Part of a small language model's weights.
Training: a variant of Muon for these matrices, 170M tokens, 5173 steps.
MLP neurons of a small language model. Each row is named by its layer, matrix (up: input weights) and neuron, and shows model dimensions 0-191. Each number is 128 + 24 x the weight over its row's rms, rounded and kept within 0 to 255. Numbers have three digits each.
Before each neuron's rows, "fires after" lists the tokens most often just before its 100 highest values on Wikipedia text that the model never trained on.

fires after: " H", "e", " Th", " a", "y", "ra"
L11.up399:104156089172149100128142165103140098138099132125145102132131122169115102149137093147112141108173100127103142093091134139082101176161128156137100106136150106170120107155110177127163150138150167157152134165144184117118131163116131136170066114134157121118106135115115136134112133120121138135117129153153176111131166117140119133193138098127092130165121146168117136120132112096113142098106124130166132103137132155078161155128112120146138097136139114113134155125102130104142120109127129130158153094122093147116076148103134148120089114121087145140143097142098121130087085091140153110

fires after: "c", " c", "oc", "C", " C"
L3.up672:122128084100119164128159093139146122108117148129152103133127126135126146109112163138103148120142123138145133145138111107098119113131119132124143124128149163149117157144082112143120106164109119114173104110145200131105100147086162079093154146128149108098157144096174104094148098121138125118114137102139094144131162148127111095150159116162120122123136131158147168145109145156146103099130101132089098174192106109101097138107068114147093095141165108167080152129134101149152157125151113097124120124130164115148143135099145131123127149099137129117135156128107128060177167128130102120

fires after: " e", "ra", " l", "im", " K", " E"
L6.up461:140122136126109153142157146138170130140113153107108120116145143173124148101155108141121148169104140113163120114135136101092122112113142130126143109147092127137149100089132150160147075165167137113118176117163149147135135133121122128098147105124173125091098130120099119124088126118110101106113124130084135199155095104160103150108155107127088149143127169149154116096149149120121122078069146136138142144148097127159116133086064121112135111077140138184140103141133163145114106109139117088138154103138192144133107117122129117116119132125117103128132153173127094173136117137110091105

fires after: " e", " E", "E"
L6.up684:125125117150099104110118161119172128152132113131148122126110158177079166130167143093104150128122142179149172130133196146110128086154136174135123128085135136185109101133139103098105104150120138155138094117132111104120127133123134116173087125101140137103127158123146092137127122142099097154133118151105116163091105115153112126150141088151120116165115127142108118106138135143129125149092143119142125121134123080153155119138113100096151121129166120172138098132090124115125074168116060132192140136155143109134100128093132116130062133130098112160134104127124105124100129159143120136

fires after: " ", " C", " L", " Col", " l", "ant"
L10.up444:134092098155157128140132139094155132101147129115123105120153134154150135129129154083102098117143088112123123123122085116121154100114098161103151104130151196143102123118096106140116126125152157114121091167135084169112113167105094124146157095124164121143111126138112114164107136106119143104102136171125118121157121147136124115124134136122146117067094116146140133082137120162117154150132165136175121085120150143131108119117103119124103134140047116127115125192094156132129146123160176106108101169124167103129138111140122165163130159111125132158176103115132135148153173109144130090

fires after: "ist", "est", " cont", " Q"
L3.up696:093110127092119160131122128102164185153135178132105089093136116148146135128135158116094128137139143112132140150083142112103128177093147119166149081148132096139109135078159132157132143125116148119137133142142114074118131145116150116131124148125129134100101128120170111121077138140131109126089083137117135176128095148128168093181142153134136093079165123147129146105167120159147081147144119136139130140121129108140087147099166117123161112164137114103129111140141147169153117132111149149107112153074128173073154157125115134134132130124120124157097143095126093126098186146119123125

fires after: "19", " E", " bu", " t", " e", " O"
L6.up466:081154110116168119113102165123166128168073113098103115083134122150166107153131135148114111130125116149126163132153142118138118094118126143133118090170089128163124103159121154143109094124095137134120126094170154143140163130150133099112095120110142134125097144162131141143142135091130116147147119150093139175129163081085123116150144119107094099133169122152141114123109130101141153116124151157124129141093166084117141133101129116171132114080180167142141087164145131119142144120137107092091156136143134081139160122099146136143116119105089121109089114192154115087151129142152137113

fires after: ",", "f", " cont", "ff", "ist", " Sp"
L3.up463:107121122092126114094113130129145176113126143122134137121128110189156173182145122153106153117156080133096143149084139114132116099099170122124108073118127143122137149122142128097158138147105158174121130129160116099119112135152119125137130126132135117106109073101111105111129139172103165133156132126125151113151164174133132127169159137079127100116128109151076132124152123116125137178136141085160131113132150086105101151101138141104151146154149104137109119113134153127147133101084107066130130127107110154114119115103129116106124144101156158100116118138132188084126140155146070169

fires after: " e", " E", "re", " G"
L6.up765:146174110140162146138145157134083115128130112120128140116130125125140122128128180137146141150092127112116133140143103146106139062109101108117128105100087176096131101135130138118115099146117136130095129139188125155092151116118102120133123102125138107155117110118141159132136116139107120143135119144167122109157083145149121155082108063122117118131113120111125130106174106110158174130134121098114155116123078088142109164127122111131114152116177147127102128133105124169112103151125168139162142139146178117209073121124156128147071121139144137170132156110119080125112131121147182121

fires after: " l", " S", "ex", " m", " L", " s"
L4.up502:142127115134135114125112154123173138146095113101117149101145126082142192184099141176112107096120115127139088145120142134146129074129136135146144142121141129108118120108120147145127163150134153127115122159121133147134094166111099130147125123127141104138113144146107117140061092140127124143082134138108128124137080164118123137160132110170131154108091108139164141141135154172122126144117142130133130114136173130132144119151125131158128149140108118108148139141108056127088108105113139139102105137129095142154140154103145191143153123074114077155127094115122093095134115125125090223

fires after: " C", "c", " c", "C", "-"
L3.up594:121140153088141111115164074144185111163152098146132084150157164089123131153138132151112121100136155125119123114090103144094150099141128089123173156118137101141091165126114162152148108147070175154128112115135184146100158098110142105105125116097115143104138160156161092110133081136130089122108091130120072104135172123115104100109138141130138104150124086107140151125161104114115107131106124095113106141164157117136101111079116154120129127146134132116117147108131092142129134140154160127124192115115122119148150154125143148153158126113142123141162126116173129095172124135117138127

fires after: "an", "el", " Y", "al", "ra", "ol"
L8.up345:119134152127080104115130102136115123126082128156146100136159122091103127165193128122081117151135097162136159137144111124086140105138130144135093155189106131139112145123143142112102121120153150122098136127120140106098083122135112156099139147152087140173136146123126131134122121130080104142123122082108151129144159119116151100121128159145070150142134104090115128129077127094107109124157146103141103090119153140125158155115139123170149187123120141161108148133050105118156140099174116105121088116134117096137120146147132139121114115130114107149149156130148176177165119121121148097

fires after: "c", " P", "C", "P", " C", " A"
L4.up52:082114104148145109079199072114153119149119121149097153138132138073107158104152107138112157105133154129147126089142119138127132146151133137155171159126144125118118142117120154175156112124124164095129117140122170137113132069113133052118161172132130143124131107120113115115132098154122104133176119134125103083173129120151135114121139113115092125140121082101131127136113128091106106145103157117143131173159134160109178112063104127120121077124163157140135104122146117131105123110157144130111151114152155141145127115127174119125166142115124143100133118147099179152128107133106107136